Part of a small language model's weights.
Architecture: RMSNorm before each block, tied embeddings.
MLP neurons of a small language model. Each row is named by its layer, matrix (gate and up: input weights) and neuron, and shows model dimensions 32-159. Each number is 128 + 24 x the weight over its row's rms, rounded and kept within 0 to 255. Numbers have three digits each. A neuron's up and down rows have the sign that makes its largest values positive.
Before each neuron's rows, "fires on" lists the tokens most often at its 100 highest values on Wikipedia text that the model never trained on; "fires after" lists the tokens most often just before its 100 highest values on Wikipedia text that the model never trained on.

fires on: "8", "0", "7", "5", "6", "4"
fires after: "1", ","
L10.gate436:097154100157095125130123119152116151162170139122136172147110110156153144151131133162141123158138116103081159144124128163070132138167156120155168120167162151083130133122145130118129124146144156121147101116107124131107113137146145113079123149146089114131129156086131129151117118161114125098158135126161086150136153130123099109152130130138128084132129084074168126154114116165099094094147
L10.up436:125150132126123120140122090175129150123173159148175139179120163150150160144114120119107148173139106137111136115108158156079143159157172144135168103131118142112150147106143155122117149119130102129116081145159118114068113105111116114126135131165125133140134163142134126146103140136173140110135078061132119128146159160150115115147120132165182159117126126115135129128137107143145138138133

fires on: "L", "D", "G", "Ch"
fires after: "\n\n", " \"", "\" (", "==", "\n", " / ("
L5.gate421:139105118144172123142129113122115126156154116176121134183149128133181140125089049130168172156156142145121109149090115129099119134121134124134137171160110162139154118104119138132114135095119174123125114127134143155137095145100138142128100080133145146183093107143097181097135130140108134115133121141147176179114110137134158103122172118104096127113095122150097138146114106124093106116116
L5.up421:139104161120107144111157145117170123119130110120182113165159108139113129122156150091124105128143189155131144113131110176155145121119120128133101132136129117146116154082122142165138115161140132136131086133147152099124137198107115124189067127095137090122146135070102150115150138132117168155094120151154169128140139106127159117129174132145167118098140136145141127115123142127124131117102

fires on: "=", " =", "m.", "- Website:"
fires after: "\n\n", "\n", "."
L2.gate40:140151105123085160122121136123140126154126102142140190147128127133129146134137163149125152111159116148057153128114104136127117122170157127150119089126124092137127147119185120081098179148133124138144140137126155160162086115116142129158102147118096122146165116124133177076111099121125123108138140129121115121137074161119130113141154082132137122130104183125129123136180115122109105070155
L2.up40:143075145111110094123084128166161138115120147114130092139074149124096154149144056143119135129146113082163097110195118117140136166149108072143155159123119152129121117117151131121141153104124138108124149109121148101120122164107096080098112133091144129128143120128149097143152142131119111141121134115123130161115127134147123137132149147094125139083130111112180101099111139138128146114132

fires on: "–", "ead", "st", "j"
fires after: "1", "2", "6", "3", " inst", "0"
L3.gate395:137134166163141114132128115114138106086114091144132116128089130117204163104143108139138163135122130107087156111134109134140115123114126087144106115136112107083138137088117142098128163140123122162146084122143134152142117116128132168131127147132073104167131123143121129136179139137136144140122142140126166189147102130141167155136137134097128119167106098145129156147176164134141093141118
L3.up395:112158130153139165162113139123112126127140137109140149128142139150152172157154162114129131109133106109100151172114139064095146127166075164162127138132119082146129104138129103112148112124100100157145115070095111164130133158135121134114155122125125154165112154133113152180112145116152124132117129109121147147105158112122160123111145105152144118096050137142101153135093134127169154133150

fires on: "on", "et", "ow", "yn", "inner"
fires after: " d", " D", " y", "D", " W", " w"
L5.gate247:139116102128139142120094122110133106083132114157152149166130124141092118134110097123115142127158097122076165090124100121102178182089160121127087128141095131114143098101138093090120142130126154075119151110114129153145111117127168141127097132096131105120154159134134109129125084177113122133115172132117142149163092172173127148168124132092157184113161130085115105128122110096103094142176
L5.up247:144090139105133135126128094117183095099135130144133119112122156108123189132147095128126157129086182127155138131135149133133131107169129131135086141126118126110141118105138140106140080174137078156123098123149128141195131141139100121155131117104126162144144069145130078134179132095074117135155111132099146149121087143117098098153124130154111132132144143115155117125108098140132058128141

fires on: "S", " S", "O", " | S"
fires after: "\n\n", ".", "===", "\n", "/"
L7.gate129:115099201157106108134121130115178115137165104109140157116163091137105149171055149122117131107166155139113168130134152160099125155152119114113143176145119141159148120101135131139154157118157158151150174123149158096135126167141137097139107124139103132104153114171111088155094094100108110117096152131108143129117157131120134129117127107154125146105118131160144140110163122146126114109118
L7.up129:176108152093098120075126123116191095125114139111112135138119068127103123127137138156085176092143170146111126125124125129127168131140156140103135078123138113151142117086111135100142136076164145163086115138127114134129123095125116125122158153141098172151111136089133110091153089141109112136093139163145111124141119154148086119138095091088110138088123158137093118124129088135159108152107

fires on: "=="
fires after: "\n\n"
L5.gate306:152110126070122122103152087153146102127133097149131137122119147159109164159173124155095143144095167123091098135149078165142157145152108100173101133134128104139146151125142088134150137116113124125126161102138140129135092115123115119101101118112152117107145136108125148108141148122127120147138095154140113106151155104084080103174086094112162113149121126068139119146157107091113133111152
L5.up306:119119165127153129154108136168144097103123167092111069118147107125102149128114140154107147136129179125149113119150138143118101141141162091092131116132167158147153190105129162115103119136120130110126115136154113166119162110099116126162097116103123145124155091115143136166100123098150151142095126138138160115167153110135138103124131166118132160126122154114153109152181121102144104139136

fires on: "it", "ur", "ir", "ain", "amil"
fires after: " P", " p", "p", " M", "- P", " T"
L7.gate376:156145158104153127149135116159142125095142112141161161139105107155170143140118141121137170128127121184131108138109098159106104145128134125161126149160155088134159137139087134102122136107127125153163153103135115150167087122136174155150106135161138171128124140146135108093135148136163136154180139110129112124130126133121134095105110121142137176141144103138157157156140139144092111122111
L7.up376:159118144087124109113135159097089168150112130096147114114135111107123129193177121132106105099129162093192111105097140122120115153111166116103133128150148114103149152194135135155167134169160123128140165113098085093173133146119159096144153127136096120100125107146086105096144118085123103157121120143123124115129147117159118142145106138102129123116131100102164137116114110119130102050142

fires on: "ap", "c", "ple", "re", "p", "at"
fires after: "em", " m", "ole", " t", " sp", " sh"
L4.gate134:125140133164186081134132132106101157142089086151134147162134126152113093125130147152094159117141145105118127101136116109152143129143131141109119162129090159140122143117103086158129129118133141124138152142094212096106097095165126110117096105140140163144155131151134104111116131162092116074155137125152115122149139122102056111107145116127131115129131133109126080086143126111104152119122
L4.up134:104120153133097130119103157139146138107144131156141140113111143157103132108140127116102145118102093112104069133138149126155089101111122115134126122117130130131139120181150135150113107103130140094143093154146092128132119204129074145116116129123114156127147149179171091081138115124088126145116129144111151131101109145114096152179086137152075083134132153150103131075160109104125092072102

fires on: "–", "ly", "he"
fires after: "2", "0", "1", "3", "anc", "ens"
L3.gate177:135118130157138118113104090129108116125085168164108106172098134166140150136165122134166119115131101125136140140152142109138127126205112133128105152126161138091131146089122100110113117156087154109107140099139139171137157108130130090110117159117121154109117132113131110146130153179117158121138085129134111109115143126148067108153112124080148117120110123087173135141163091070110131150139
L3.up177:106145130106091151105113145131124105132143160185108138121110162131123125187126136091095146134114062141137153112136112141124104132134137183122137125111160084135109143113082108108138151128132129123131111152081139117108145163112151121118132096124120145164075127135101125139107144140142138152131124122109111117121153094133171152129133098131111172107105160155130148132141114161141138133140

fires on: "et", "us", "ight", "es", "e"
fires after: " g", " h", " y", " n", " Y"
L2.gate227:141115179085128062098137100085148149109075118111102137128171104123109148127141130180129136123147178140083148098122124087144149188122121174110133166135085155147132118112145090128133154139123154109092116124143133118147132102120116117168109104134127083143115132097138138131163137121096132129128135177153159103136129158104091102135118126123148147121164109115131104109134161101155094152151
L2.up227:120119155127162109101121119176126139174124126139128182153116159158182126107136075138151123074130114096141124113134137145115141103141125132156118133178076151123120138133123114167128123123135124090122111129128120143173163125106127119126114142141144164092151132135118088120094119152162154176149128125118111106112124130172089095140151131149131072180104101128165123092145071134147148122170

fires on: "ul", "it", "il", "el", " zone"
fires after: " F", " p", " P", " f", " Time", " R"
L4.gate116:122119118108103150132093129158114133137108115180124133094116118126090106142153107193141136094131130157122112114090107151137158152163106153154114139152113133144175118138109097131139105095141147126132118175129127137131108089189167154093094134116142122122129118176109131156135152145131102169150185111148174080128113132118083089166124131146155116119119130106171130112092133109099163142137
L4.up116:140101107135110175144090105138128116120116115094127129109102078158093138107171163158121134105163111126130113124112132165114121097164110181142096184102125149127134125091109153150139120149148118117135088122151147122116089092140135151095123088088118139104134086135094118137139125129149101152129155156149155103137149113124159117171092142165177074159145148148130132110134141091120147173122

fires on: "es", " than", "et", "ure", "he", "e"
fires after: " Y", " W", " y", "W", " | Y", " w"
L3.gate271:106135137172100121121133104132151120157080135167094139174096120111116141139168120135154138119145132155101125122144128133147155131119095115134111141204122138079157127124128122126137092139139133111085111107137138111123135086164128115119136100116109080141156152127103139098135140100100120126082117139114128106125073163153110155136134104124155125133153176084144071097179142131124131136215
L3.up271:146156140127094136083164119163125112155147111118092125137098146146122127168143087124180114120111175137107100095124177114098156117107111107131144123136156115105134142119154137189181145120142151116117160108122160121116120137140142123136114100095141137124164128085149115062131109113119147155087126138082118144122118143131107141105177108123109120139127171103159104135141108105144140083146

fires on: "8", "7", "6", "5", "3"
fires after: "1", ","
L10.gate328:149144100113074106134119094158134096089184084137136146103107136129166151070128132132120136125079159095125154087125129140084135140155125125155125107127104138101113079130167116144135124093118087150168104113164135103108132162122108145112142130160128146120115142141124124128134143142122120101136110070142134149174170127182119126136125097131138120131135114138110159087125085129145096096145
L10.up328:132111110118116106126170114169110136143151138127146136167131157109157126115108161101093107133116086107116162095142081122121128122102120154152151158109169084137111126139142139132131175110127137116134151151124098110149168141123129082120102162148142123098126148093122134128092132156133120109094098082155110137118139170093129111134129138141139105105126134129145107164117135088128115148127

fires on: "9", "8", "7", "5"
fires after: "1"
L10.gate4:118105114140139105142114102144083143141194152126194173156101129165117142113139114130144158166123142101111110118113166119109110158138117133145146115167141129111110133153138161156132121094135126100152109140158151147150136179078125151088086158147121130131166150118143082121130151145153120116137123071136111158147163091111097126130107124124110096127093115128136132121161143107108065123142
L10.up4:076148099131091123161088136166105168145134114134140142115119136140117136110133117117124149129149114123096149149109138157101115152079120145159113103137121111120151144142108159103113122131110116107196091154158101149116104154121106117081114145126104108142137153094107112134131114111133133119086137110149103166153204108130084139164134173088166100123121083113136146103118105165135115099137

fires on: "8", "amp", "ow"
fires after: "1", ",", " kn", " though"
L9.gate182:134125139099180139142144126141105142131162147200166127163117098197150138131126140128154135125139161116102127136113151126123120151124141133137108135182110152101129141142111179086117123124098108147125144150107136119143128162124144178114108160153107143115137178106153124121113088148109131125136107123118119132133182155152120118119083120095120109142097140154158093083169130098101115128189
L9.up182:140090092167113169150172098128108152134139117129063135112111137126119151174133125116130138141140106115152151117158085139143089149163132119149120123158165125093163089100107114155148098111117132161147100156137116106117171115144131167164117088119142109146128125115131169147149175122157139093105121128156147146153159102145106097137132149138147166123119113099163136126152144171104101170173

fires on: "ot", "air", "let", "us", "ir"
fires after: " p", " ch", " comp", " v", " sh"
L4.gate110:119102152151083143117112104135135152141161133119157147165107097134102176142156093125094137151165099113106124066103134143104161170173090133119150165114118097133112121099090075111140104116141122140108137128105150114080116122159111145112104105137132138155142130128110102108116128114109112069126146099142103155121144146130123117115131133136143145100115111096113133100145151132106122115139
L4.up110:125121111188103098169160176108134167135132096184162135122139120138149160121116101120141121105132114105146110127107124107124126140118125134128128152092132122181154130127100112127123148154111109138156143133151138142102117126124114143129139116132127126120171151188090115091104100130108104153110123133096114138107181109169141119154168128154046136140136145148092138108140103087127104124134

fires on: "S", "\"", "C", "M", "D", "L"
fires after: "\n\n", "\n", " ("
L4.gate128:110121153147115157131128087107108089145134102138111131134127107127106127127118110128147136130130112160117152092136136124050118122111110123135114140149150120133153154103151151123150112156131172112103113109113142154124136122150150146143112142062087121159128143098057100142154158131166114171124143132115135126159114130113132111151115148132147128096121160120107187130173146169124132175118
L4.up128:128100103158133135113123150125125110119113132118101104151123122106133147087135137140109124127133140087100123135128115138132129153121148150159108159123118124153115120170104088183156077108161136106132146125141113074153139118121100129127130149131200056152158115114122155110185112138129183132142121160131148138151157090109140117115141133125163077086119073122113099086075123144109185146118

fires on: "A", " A", "ts", " At", " An", "ause"
fires after: ".", "\n\n", " I", "ec", "\n", " Th"
L9.gate295:130118166130124098106110121152140161137172106146164164146106119189111071104130152164133136110144136128080175146079092121132132154170120134104108131147120126153161090092102120133152109127097138105140148103106143121093136150105142154129066117113125123138116126144112103112153115148083112138095110140167165168122129125102130114127127079115156100106103122108134138152124140108125115154128
L9.up295:144186138122105132148120139100139137134130102110099122129071127156109159080139147130118091128165170168165094073113133179113099093123146142106090121142152113128146130124148161138108074109084127139147158136126140149130139122108161146131110132126100120140099105111112113112072154161135129109126151146131163111170137130088131135123098136103126128109095169135103117167180121112142078113132

fires on: "ts", "ons", "ating", "t", "ice", "x"
fires after: "et", " U", " resp", " I", "it", " appro"
L3.gate394:161125172118090146132092134078111170122123131157153139128145089162128136144129099143123134146151129126145168125140100120098115133162145103119102073130148114072144146098132147119136129175134082158105141087194130140177120120138142094141081134138093120145123136135174139135172110152114091100147096128132118124100156118166117121127145136136136155118100125103114108154102117125118149109153
L3.up394:135107146079137161181095141120153164161106100138129085089147093166107128144142108157117129154148085149131123145123152118132122095177117155133141122137131120129114126125130125136155105137075146161136144115125116141157099096151117127135121159092107151087134123118119101120127125114121140173118109129153169146111159141117127109145087136136176123145135137106090098130144084144115094159118

fires on: "8", "0", "6", "5", "7"
fires after: "1", ",", "000"
L4.gate160:144126118151127113183129122142103137104127152181159141151153167124137132131080119137121133143131150106129111131121101129132128172114175129127102113140102155129130148136133140163117140133133100137115137128136142092110094150131181096100093143185095086164123169122099112173095111120137125118127121111146130159111164126162106093168118123132161166107107099136135122117133173123138118104158
L4.up160:164136096134084109122134149122102110145131098163107145119139169110183106116172108130114123109147107081176130139104079127086145125116119163163143108130159133103111090105118091124149141124083105126111101156121121132113141119172095128105115110133131108142109158158145161148089131137122142106130114109121138127140151135100093126130123154114127124142111099135129119133099040140144141095163

fires on: "ph", "id", "um", "b", "und", "av"
fires after: " h", " s", "os", "us", " H", "le"
L7.gate128:138145112100161153099113136078138131127134163162143133109156109130108081165131136185135122130110134099093126109111132118136143110148143102147140149157138124110161146122121127113141124119123202117131105141095139148142140159119120115127120094111112156142126133125137080090147115113095127096162158077126166145122099175120095123125095129111150205124125121093103135115157161128121107130162
L7.up128:130143125111117154083156123143127135106148164122105155182144152100102168163141153154099147148066147082133118141134121149097124121122098150083121145177134154123166135151112137126131121128147110103135126114126154124176183159128155110137173153129135123148134152167160133105170167105153118144079105111105135120140132168157136124125070153163123128102109111177114126103157165100165145092161

fires on: "ot", " died", ".", " U.", "on", "ov"
fires after: " p", " h", " H", " L", " Ph"
L6.gate346:186133102152099153108102102144125139143122126133158165131132129093122146173121076150109169138141080136138145120145141152094128125142170147136137103126151131096165166131160109127065133113173134069124112121104146124142076128141143129128106166150134107133097132151137120122121063120099099084141151141106174149131122166132133109110150127112151138124119080094105098142105120112100103144156
L6.up346:146144113117135080114154082099142155115131151132116125135108125151121102121148121151117160117108124104111086136112103110114122120146145150120151123153146187109166141116112120135118149140109089129125123131123128127125139172133120166140124129122129159154074159130103141194060075141117081146110145149148165093133133179129102099100150105144139105145124102127096145087101068100118135128144

fires on: "ut", "n", "yn", "im", "am", "m"
fires after: " D", " d", " a", "iet", " A", "D"
L6.gate370:120097122121113182140089068157127117137131139166143160140111144106116118152115161146152149078125151162133144141124143136134167130128191135109117166130084115100152123088165087106126098096081080110105133101153177132145090089113130133134076148107132117111123116124102121150143145152119115124152102109098137074110090117154125147133113129081125156144135091125164103113151106101147118104135
L6.up370:131112125124124167137119133130136152114143150100083134154100109102120167106115101131129112178154109147132136100129141143076176096173124097114128153152142154111099144176134149130160099108149131110115136130109093150159115161132153099145138131140102147153125134164114164157130139120127124069179099110128098142141126132139121112148088176121150130191137167202119117112125161117101101163110

fires on: "ar", "a", "ay", " her", "r", "ath"
fires after: " S", " Sh", "h", "s", " s", " sh"
L6.gate119:122114165107129105111133178177118122103144103101155170135125125110152103132142168123126147145129151083110114100156102128107136128125179155133098131170120146102132144097077125125160115176171135084162117149132141132151121113134193136123139138146098154138088118135121071082138137119188122150133143106146115138165123144127111176160148141109106141149125157112128136116126133092170100108153
L6.up119:140083171107149140128143140102125148139125127098111127161108124116143166143136153110121116131146089116143109141168162127182135123112174064100094168144134130091100142161118151093124150143142102091121131166134114127154132138156145109156155125151121176159108125101098178085104120169134131099093147093159112097113122083094119145083129127118098092133135168138144124145168150129124128152117

fires on: "t", "us", "ad", "ll", "eed", "ram"
fires after: " f", " F", "A", " M", " N", " E"
L2.gate414:127146132146154107114136087099135130108127143109115124165098134104108128156163130120110170086127166109135122123174118157164146139133139170113127133117117094121158127136085107135121119121143098127136114125175180093120129146166106136143093086125149134114128173117130123118139131155098091098104100156104162137108167075188117149099108106112104109132122120134130125063114118104145126122157
L2.up414:125139148115142079100127127081121136088095184126148105104122149120153099151163127102129145093124125097151160127145106144142151131143139121132100148113134103101137145115112088131132119139095128152156131059135149101169155120101127154166138153139132108123161121125175134145156145138105104148098124146122168145112182115159146108119124107138075126133100050120114139106140121114105145131146

fires on: " In", "In", " During", "rom"
fires after: ".", "\n\n", "F"
L7.gate35:158177106127102120142124121161139126127144103126169141145102124123115152132098123147121125138151146122123190128112117150143111162152139108170135112142135077112191139114143123128188086116110104117156137156111174126123156111134118165131125098122047131110145123115116143127172115145104110125113100115124128164173134120120154122119109096060163114097121127137154150128126146073142153107149
L7.up35:112147148142109092146189158173129153125157130098138160129169094120127120143130139130130103112121162154122170108146092138115123132161125112088150085148147139122149120110168145126140086145173130131142127134104102136120138155081114183128121134108087122119165091115152144147175120100091139133090140133116151162128107139171138154077096082091118120107140146153143075126093131167128132121137

fires on: " ", "h", "ock", "ile", "at"
fires after: " No.", " R", " r", " Top", " | L", " Hot"
L2.gate262:092175112143112087110156119124151174133043134144117136161136138110130102151132161108149151160108161157116151106100129115117168122104124170128116103127132113127119135162131156115103147176126117052130116124121172132138146078094183135124132108119099106120120128143100166128144132142094098143116122128128144101130122113130101154102139138121132124099125131122157114105158147110160131114111
L2.up262:091097138112128127101121107131157097156102119152089142156116169106109087136126141106145102119164129092112087083104200133179162113105142150118093122129092141129129140109142098140154138125107165135121128160103153138086151120112148160121142083134129141151113090119132142163053134139131107123121136134146037102154117090107127123130140115122138128144129146116173163120138135138144113107108

fires on: " He", " sub", "un"
fires after: ".", " j"
L2.gate316:142113118107115128075116085129137101143116091159148104125116121098144103151156114184137164124192135129118121110107122111136179155144133136114114151144102088156159145123121133130139127099094130131101139127149098144128116125139110138130131158154104131097132128115137148092087170140156133071086113101109083110133113127099090150124137089102096103141123085131136128153147125121119106093137
L2.up316:108132153123134146156111117153162137116108092156127120133151129076117129144092144141130135112156125142101105107124117121163150143170174121125124129142152113186156106092110131163146146125085149145097191123068125132118111123130141134099092150148141129120156140104150119119133138131133168075142138108139083091125119161078139121150170073144112128131131150132136161087164122143131113133124

fires on: "e", "r", "ur"
fires after: "G", " G", " g", "S", "D", "T"
L5.gate112:132109125097119150117106076152113163094123147104104165122080105065116124096149118126139167122152150098112142106133157141125119145136155143159132154130114116156139105172166092096156159143172161152171138146128107131123102114137150130162106167132126108114120090125125130132149133108123136142103159146150131140138115150189103125181084110079115183136127136125172107102124145134130120150133
L5.up112:078078161145122105126124141134160117113080102098134139113154129139146164158113118152149137122155131104117143141109115105085158147092102166133086168119097103117141127121145114162151165104150150138148121111091143127141117132098110126131133081121168089115134135089075146115118128103121120166088165112145069127109092115122135123145125125114147123123139091122141137114154121108153148084130

fires on: "9", "–", "-", " to ", "2", "ul"
fires after: "1", "009", "001", "005", "–"
L9.gate365:160135142132133127103086132114127127131156126145154173102085138170100142151141120165131137135112137155154151095135104150178131135104091121133073151139118147139195113133118151095151164130159120147148131168126147158124129146078130135122113155116151098133157083111131132114120146117137103109095113118149141158175132112178138105094127111112171092154117143100152134135108160101127148112113
L9.up365:152144146095104117186118136139087125137115153137152148162130161154128128097115159160110157142138129147147091122094139110120112183119147168116135155110159148115070091137102164115140125139150145131140133087141117109155114168056164127102149151141131149111161118163139121133128133088128126135160121098155112135116117128133122131160129124149148117131119109184111184114145118122162125162136

fires on: "est", "or", "ou", "ar", "0"
fires after: ",", " Miss", " D", "d", "1", "om"
L5.gate22:165154133115116103149102098126141085109117114182149187166137116145120172162114141122093159162135125140082175118170126144103164137161108120169159114137159089108131135158110140120102095139115117090114126113122138166108103101153161145125102128126130115134126138119124129131135134166152135123140101137153114168165149128109152142140095103105123181119149149124120126128118149114107128104138
L5.up22:125135123129106132096138134142118085116165139130145195122121125163128143167115134098151133141129109135140143140146162181054145099152111098133173140094132099068116151135120159060126135109151152136130158102112149138112102113120155124116116147105100143139143146119116113111100121112157069073135119145109109184132134142138142178128128131166119153121108128132111163097123093123150110096160

fires on: "===", " to the", " in the", "rew", "=", "raw"
fires after: "\n\n", " d", "d"
L4.gate363:091118125133151158109115108105179134149095099175145161155066127163142153156149087128129126111122165121096172122145105165161150132137142140169157116149096094109155122064134148121145129119137138128124097081098113112147096118080136139139134112134098167118134154102139116134106107138101136169103103116139105091096132174102118138142126114099161157104156135113137148129123119142131103140143
L4.up363:071146156144130189071092109127169140143113147108105127136109145157105145134117096117115128117129137176158142119143104107107149129156155103119193125153099153151137123110118108085103103116157166153133128076129118130146112099139159155159140119083083125101146152144133149183110130138171082113099138125138136139138126151091143115116115159136162145153140092127139121099096183130115138167132

fires on: "L", "ar", "C", "P"
fires after: " (N", " An", " | S", " S", " N", " Q"
L7.gate19:084131134129123112092111103116156113082134150130151150172114122125149086100154139094113153098134112135127127122148124148145143155117166129152083126138104083093129124134111130154141134162096090114140085101169144128096120080167161127163109116112093169098147131123142117133120146150110096156104122134128088164129171110215137141092149129070134155119117105151141090105113133132125147131136
L7.up19:156139107101130167125082123082129121125120110139107109133136174078100134123104127113127163145092109113103112138140179073103120105077101128114119133136126159101137128132168111131128178135104124127110138142131127141197136116109129117161101146150122090141118140157111142087131140108131119126109134158122124169130122125117142147126159122123196152114105127127110076089118134129153153169119

fires on: "=="
fires after: "\n\n"
L4.gate114:168125152178131146067133109123143088113147150091110167121156123132125152198139119137077152140127122135125110161192105139131133124132144107118122147136121122113157168159150127120128134141140176121136137150124140115066102114132121135146074101124130147177128142154160164110130106117121089105115136135148145131144086165141149069153093105120100155089155123112112096121156103123077139122152
L4.up114:107128091141142171118121123124111084124094072104115094104107088110115125145120109155110141150168125150075146118168091091138105115142117134116097155117132107153140115101147158108172111128118173136079149104104148115131161104112161124148143117088108132130115094081156129125152126158169165160157143158122141116121112083096105126104110122135157141105147135102162138127119148126153146150145

fires on: "ot", "om", "ab", "ock", "op"
fires after: " h", " H", " p", " sp", " Sh"
L9.gate176:149092091138164139090121105165102116111132113149160160105132103154096143134087116127099144137124141132134106136149145132126166150106134163145123149144110147083148128154143066138158125118133148125130137140101169134133130115109169155088147137119118122177106108126128082109118111130113125142156138139141133147132068138137051126132126108127070182093176106096127162119150123125109090114156
L9.up176:116125143158126128088146153114139155063109122116165155127140110127136139118170113125192126134133149119152154129171106091114140151086131133120105116142093154157138123151137159120086129123129094171174143096163106134152095116120130136175125155088143138107126154170127137178073110099092152125112120150128149148109149146141128085119123137139126141148125131132053176132135136135117115117145

fires on: "9", "'", "b", " pr", "ew", "ie"
fires after: "1", " l", " L", "L", " Com"
L4.gate76:136134104127112119124097072144077120091132117133165181148137116114136126108127124174130120123152144138104111118121144144101139164142119101140093116133130172109123159080120147132108112127138121119149154117122171125082118131145108164085129128168144147109141137128140108130112101133107097112158147105103099120136122110079098086125169104167101069078104119170139113112164125136110049126111
L4.up76:092144110084160121146116159153117127153187122087125126137149169175107133138101137113151131153111157142129095146137135089123140171129136127088078125140086130153141135117107084115127182137092119142122172112179138127115117126147156134150177151184120098140162112126115105170123161136103106106128105111133103157140152134112104176119112103129152146141130105111145124132145129129185126128109

fires on: "il", "ot", "ri", "is", "as"
fires after: " T", " p", " P", " F", " O", " B"
L9.gate355:131138136109098154130095101177107130157096115079170129123074090108132079111139126121115141132159143132119120070130154156098138142167171144153124158125139106135161101172126075100116093131155130087200146148128153112164104143110105117088128145188103129137121096126139131098139088129132163136108150146106142129107100116152126150106131135124132145124158129116110165104112122135115146149131
L9.up355:131108139155111106139095121169155139122114136118130127106109098146131114090119144138130112128131130066127113181104127115176117167153118113128154173119119168103118153125082060151166138112121136113115128138117079145095124152147091175058133108135124133139145127130114129136120101181090170112120155134153090126147121133132140202151097152178142123149114133095158140115133135129125097142104

fires on: "11", "19", "18", "h", "10", "16"
fires after: "| ", "-", "–", "\n", "-S"
L5.gate121:139197110072141107163108120100167123099066106091123136153118138141110108128103152104102162157138137146137114087117113144151153120152135145125123087113156102155141178125151143069135104116126136135088150132099124120141142126127137166155132139100075099118140098101166128107136166109128140129093135150098108160159113106101128144140126109091137152121089100109135159146141138110154136109120
L5.up121:108159103096122153140135124156159151087145115123140130127139102095172135176121141101142127148135099157158093133140147139128120132091154121114111141168119110181151120126137117126142141103145116189143135128165139143166128130126153142158117136143109137206101107126136124139141155123128106098165102144093146104119113128182101124147139151117119189129182102129149112130138120128133154103123

fires on: "11", "D", "R", "10", "C", "22"
fires after: "| ", " | ", "\n", " B", " C", " P"
L10.gate374:117127089133138132131105102121132097089119128099133120128110094109135101175126134106128163138134117094113131108119164089129121145129142161175143102168133139145149122145124117094164143119132144072098167140136123142102104156114108171104126149161111096165154130085114142078128141134122066125109127135125141162138150150139080109125089114095140100160111122112088138112100124132118101123119
L10.up374:142129106112146117145094072080126112103078131095116124132150112096127118119138148116135137127099147091105103139133129086137162131137137134082112123150129164166146168130083103125144181110131127060075154111097128134116094159163110135134122138113118107149129111144150156128108160135129075091116123144112130136089151129111071097123103157131116137165136118151121145071162128088103101146114